From a checkpoint of a small transformer trained on Wikipedia.
Size: 13 layers, width 192, 2 heads of 96, MLP 384 SwiGLU, vocabulary 8192, 7.94M parameters.
MLP neurons of a small language model. Each row is named by its layer, matrix (down: output weights) and neuron, and shows model dimensions 64-191. Each number is 128 + 24 x the weight over its row's rms, rounded and kept within 0 to 255. Numbers have three digits each. A neuron's up and down rows have the sign that makes its largest values positive.
After each neuron's rows, "fires before" lists the tokens most often just after its 100 highest values on Wikipedia text that the model never trained on.

L8.down201:140147093123099092151152154098143127137114097114110160151136127159113117167128086158128161135144097100084117127145131158110172141139129123155103172116117147119180137117148057127122092109130156149132116116097143146116102112160121119110106141075095123065102123148167148117154118150105142153097116114127133112139143141125130123118151131137150152099097122116173100139120113079141149160100
fires before: " a", " the", " an"

L9.down334:116159124145104147147121132097093113120103185110158136133162130142166135139172137151155093156140111134132133127131130134153151166099087100141110175107185118108105113152105108090103125121117125134136150119126092124157176119111122144090117140119106141075138103123161138170175152130156149153142123117155086154104124142130141140112097150094128137157109150124111100107143136146128118156102
fires before: "\n\n", "=", " He", "He"

L7.down271:133148137132124112097144107124125164114141135097163126132113138126138133148144159135174158143145095159126146112123136098126145129137114146091130135116088129112111105125156132150107142162140160105137156107131104137144152126130148095170083156132144124104255123104115169151125122132111119142152112135122164100129097118117134142135115118104106114127150098125121116134141092117106134148104
fires before: "=", "\n\n", " The"

L4.down360:152139123146126135148136135097129118109102115133145119094127172130104040100153103117114080108127115112149106132132119163155116111177152127147186165172148123122162115073123084107149142138163122114137173152153111089158128132181130137142163129125146121111143114107143144115085146115124142125140116135154121123115096105129142114086107067085110140134136104144135174113123124087081143131124
fires before: "s", "nt"

L2.down227:113151143120064128118134107103125126162155107117118107111108138143099145104146114137106105177136169122130174153120135134100137146104119116144117174139125124093142145119151082125118149159130111160111085126150127130106091103114157115130161162111096102149140100150119126115160129118101159110100153112103122083159101101123133154126128136120117098076164166134131096079159052082149100072131
fires before: "=", " the"

L3.down373:147144131162134185135141139110154158113154128163189097125129137131099117156121135168144120090095146138109097125146104086160117090108143126146134143123117130135128063104147114147124146142089140108138126094125110142172106146107138132151173113107126117162097159162117091175125133117154174148153091105108157111147143161146099112141124131119113119173107110124121093087118146126090146180142
fires before: "=", "\n"

L3.down281:076138145111142154174096117108094132145136137128100123129138141135109123108102090126135167120104136120151112151159114068154134158116128130148117115191139105111147110132123098128136154097128136121174157110129124115116097191111137133099072091149133099141126098144118089115109158127125156129152133124106125103122122120121129140132114137129108127113126156114099142134145144103151136148148
fires before: " of", "s", "b", ",", ".", "rm"

L7.down249:144126146119096092104120096127130175134194114135144165125124105139136138143161134141119126133134133143151170137142109129118153096152120127099130095110113075092109099111157084172122163122143151114101111089115105099169159142154135133154102157129160119104253139136126138137132122119113115132095119107126144076081091124148131148114125142090136111095135146117128084126117119113125138109084
fires before: "=", " The", "\n\n"

L7.down154:141190136131121139131137147123100129131168113108102121197146174096062140125066117098108130089122121112147076129130137144104105132121126145122128143137130118145121126125129152110139132133114159084135157158082137134139164125158089113142139161166143146116159138149090106127166127126156121141140135159122145129119190092109205111138139134106127132134120125119139067138121124139115112184130
fires before: "-", "\n"

L3.down146:091117138127173116153104142125117116109110158156158101161146143085160124144104114138129113135108124155104127087134102122119171118131148133113089156094140176163148113143114131130097115148145141120146114108158137116131133144135140094132158109130106138115153115137148100126120175126104158129116161166130171127148108141151089144158106136154134150172103123113092169143098113099093158100139
fires before: "="

L9.down205:173138138109134089098129094159077131100104164106175157145171109103144133127164118148135166113128150064103133127097123145110164122137107109122150121129129096112154122111116131112115179176135131136169107110158092106089126154125112122149166124128108183078096125112118117141156121159120143130147057127104085101091122108152122159123145149118169097149118118125120116144138166187114141101110
fires before: " |", "–", "ag", "yp", ":"

L7.down107:105146113129133158101095131109129115163140093117123151096137143127147118117110105126079076165129143140110112113159172154089101113083132146155118115111092140185142109138144125121139135118131112104116116161145156101156116129122107134153099108141100131098107129078098117117112215136117100129138140137110097116147062108149124131124141097119104151136105164120109158143150140092121123140125
fires before: "\n\n", " a", " an", " born", " appointed", " the"

L3.down368:135136118096104074142186132154101145155151146146124132138113126079127107126173124149161112104147130151135121135166175139133144097137124141113123118102080149126157109126110127104132159121106102068174097165115124115133167103145137117119149122116145102146121146121102132137114121175121127137157150104082152156153116088173118130181124124104129189131126146092149115093154141168129121141107
fires before: "\n", " 0", " 2", " 1", " 6", "  "

L9.down238:148121173126093134180146122116079113126147112131147122107104173140174091142093087137098133121159121118130116168118087123142096109108137128156120088146125181122151122155122136130129147138125140123162115102122133096130138130148093113144136130111106102107089090140106097116130125136156120131103165127150156093143115139087072195095109136151134110114158137109068116127100102075110147095144
fires before: ".", ",", " in", " of", " on", " to"

L3.down182:145090105143148077152085092122101151105137150099126163133131149147136114145134061113141162131144130120107131162132143124111105119139127125137141100139169094101113171150114130144112168117169109144151134145142141110154071111148198156103115126074124120165109161113115099184118142127137159118135149121144106152151138120107104149105112143147131133126147115116136165170137125160080154179168
fires before: " on", " in", " at", "ed", " as"

L3.down303:142087143155156098132140125132099126149128177102178105148103144107151128136122110135155126100148133128098133149141105138103094141150109149116101150142163153149164138106120132111118159080124088149108080098123138165077124138159127133165127108119133109155106176118153105107171144105130124126106092148105134134138107101182127140136126129107094129105131118141164124139117084112138131126155
fires before: "\n", "|", " −", " +", " 0", " 1"

L4.down27:138145131124128118151111121133115135154109122127170142132151143095064103139121094160111117153126150099150165138149162119103122112148131152117067155137130137164093139140116144118117149157119075123148129127190139136096125104122114075138126130133100117108176108130126135146118135158137154128142157164136081178158138170123123136155068169102130135104146154145100152166098137069100152161124
fires before: "|", "s", "\n", "0", "fect", "d"

L9.down172:108130168146114123114167129135120145137161133160094133122171098146140110143124152157143122165132129136138095136124126129130092121131152116131131109128178145090169146124127152129121079165076153083088140133121133112141134148134123125093112140179160096145135089144112162158107122107106141123112107140097142116122154128102129158126106155138129093153143115162134124128090123119157127146152
fires before: " that", " to", " a", " the", ":"

L4.down75:116107132147147124119159095088106154108116110125128141125134127125121117134143128134068122110125132107111094104121156130162119105175110157137106148115137101130099100113126105112153152091174071154121098131197149117140077116123158124113095123113111115132179158151099142138159101144105128119087193180130097143137143132099103123121156103158118134131151156154145134132179103136139113167085
fires before: "=", "Medal", "Population", "Area"

L2.down246:134137143132157117167059120066148116173150104139117158114139119111115101126103091103061137133080132139086112092107121133121159140140099101084153129120083143134156133126096149087155161141158105121110141147146124119145130130146135123128135127142151143145195120122125097115130124128141141119126135142127124142133146078142127166121134131083126155144109111150072114124116092132152144112113
fires before: "-", "\n"

L4.down162:132120115137168092139132123133088186117119094116122109121130140156119087159079136115155093065106129106128115113137085124106092117144108153098137139127150133103117128111143161145137112129166129151140154117087098144174137146132142117129154151153129083175191155116102099158116116148138155102178117110102134131133165134105148130115129150136113146130098148154110141141142110101112124126113
fires before: "-", "\n", "ood", "t"

L7.down17:146173154150161158119146160077096112104103136103099123125140110124138139134109119122113120139168126128125111186150152118144138126149147136131108112080179131087160132162114097113129157133107127127118130132147089176138128154161105124135078110154119158102180126138131125113117146155177108121128143140144126129145147139165131152157151105117099169104129132131105129116110186064103142121101
fires before: "-", " |"

L9.down68:107157122076146123127108140125107103134110140137106171105118121120145098153207125117149129135131125145122121128113134160128140125081093136158127095158116111111126090122118112129137170141156146162102150143133113114166096104130140111122157105164119123116122156118110187132148152145120092130125100117179152079096105099098100113114115139118156105096124149138089136146098137175155123142127
fires before: "4", "6", "3", "8"

L4.down78:098113156148110166169164149112116146141102133129123150174092151132087102129102134132177123122133109142129121120115120163088084137122138144127112129126133138120161091164140162157112119139108144139133157166092140088152134100141083119108131114157115125122058134099087129138118174141158163144104102119130113160147132140126138132113092121145089173166135126110087108168129156167168102114145
fires before: " the", " a", " |", " SR"

L7.down150:117142090162151155111146142161101126146130094098095162130111121107094121142169116134108130143144115149105091138141142157199133165114102105123128114107112100106157115141167125155153137184165126117134143101086162156143170144129119117115084151164147181116092123118128097096094108128179152138132164150112136100122112117151099139139119146135103135155124128112150179099096162114128132086112
fires before: "s", "\n", ".", "–"

L3.down327:151160137095096156113130119161107137171135128131130134066162132130146133140140148118139138132137108144131141096114121126120124104114137091138148092148164161136126157102115142156123094122121124140122112165094137122126128167117161118123167138144106088200190092157121093103138156119145142166114171157139076134123129101163101139133131148111200102128169166137098138115108140142088084132120
fires before: "="

L3.down19:100116100151121178143101119150135065094153076143128087126125126126128135134109106147097086082100118136139151118133156136148109123107132091119113118148135174169112149108140140138131123115160116132104073161083124132184106139156107151113136087164150103126167149146099133143134170181123147136105123144129102158167107130184156121144102123150129154138120159138113132163115093154076132111122
fires before: "="

L7.down343:125114170137134099119158116131137132166130093162104147159140163138151115110108167163154100088115134094104152146133116136152150103150129096130122132157152120158141118109107103114122156121089125126180113119118146133124152141128138133159112135134105189148144137091114118112131105158126114171140131139130167077129098109172178125141175068109172132120149131145139078143140119147126164114118
fires before: "s", "H"

L7.down27:124110159137125096115094104147111103124078136143130138108098183101116143160143123130120098142125101117121087099127126188142094119136163143145112133122114080068138105151096114147108141139117127068145092098098136136101120127114130142126132107123153135109085143152142099143119121097134199137125089129108141181148077150130148113132139132113115100168132099098132136126151134142100153105133
fires before: " |", "|", ":"

L4.down237:170129162160132127117135146138091110192147145160125106167136140127091133157125137126137154147099136118115117135140081192130111073089120123139111128130147147116145132143144120130114166113087141111123130151127147138090101133105097143131082140136149125122113113095154127119145134139166108149138116140121139143149143109137100158132119105093138130135121171134080127122131110081144166126126
fires before: "s", "raph"

L7.down137:104089107151131147116131136126142143095109109146099118178102122122109117142102108106181124145114109103141123143149142119126111134139102123129171126141109095115124170104123090134128117110129145126121101124130147122097127158146128114159112117086142092122144136122112173139083131108117150112095139140101125141154115107095115143120131098178182135093138114107112130131179175053135106134162
fires before: ".", ",", " and"

L8.down279:084163100166170130103099160152116118121106129156126142136109147138086155135127122141115161157089157143130116120112145124118105141054118109112142131147144103137097112120081122099095117121167120127116127111174107153125137107138145136137137168123125130128082142121096180115133150132115160106129125155085122139129163210111122119099117109110110159107142153134135152153106137113145157124160
fires before: "'", "4", "6", "5", "8", "0"

L8.down191:087140128159087154122133127117153104163151120109122134144111130107155118097112175108119100133130105145109164173132114163143179128134108058108125119125165130149129133141127078116122124153108095113153113137135144147176164129152125168134150092113141156140167114124147136146147126134122115116146159127098144144167098156123172131101111116101167161092119113098109121150169129169146131132127
fires before: "=", "-", "\n", ",", "  "

L3.down348:119093132150102122156145120116156119140136129081123139145105142143121089108155096126162144100119127159124184193150171145160049126174119150120140103129105154134168111130155133145130143142170171163142092123145127161124106180134156132150117158118136159123126163121144121152127127121160156144128123156136115110106115151116157114126111109158103132123144118159111100163116124164131116109154
fires before: ",", "\n", " /", "\n ", ":", "\n\n"

L9.down214:142161130120104123092141142100179148154149085101125111134081169126165118175093109116125123154111103143092089109110100164122152121135088150124154098116120148155148140102169143121139127129109150115157109151134121163132112141126123135095101132175125101168082136138144129140143135126153148152118115090128173142114156115147147190145151176149104138105158134133127122131143174088121148140139
fires before: "=", "\n\n"

L9.down35:122129098131135103070159101170133127132078144170113106107121115115073135127132108163127178133102121151155125150125136131168168115134087169148102151107143095085102091105096154139133146122134105097126161172110097154125156100123112167126148140126123113113100109130121156113159142122108141155119158099132120087114142110104137140102140096120136163147163181139139126147110131124134082119164
fires before: "=", "\n\n", "L"

L9.down208:107090115074127089105141114103156131106118074151162124131170128159172123138137142051155122145102133111109159144130134128142107166121061154092097155148138108170108104148124121128106103124131144171180098121148150140142135137115130135132117142083150125069072105157115135177148131117121173109118104119102109140158098144106163103091135098116123094116107150114106111112103119204123137165173
fires before: ".", ",", ";", " and", "\n"

L4.down70:120168101128169123115139116117101118125159144142139140134118116092179111102101144125125154110161084110141099136152110145144096129143124149113167075136169132117141125146108115132124138101104125084099163080101158123097161123168112127128156139146112092116069089087124125078109108129136159142083063127121115132142118139131128117130117148144129119134114073140088134109142134129124113154165
fires before: " the", " a", " by"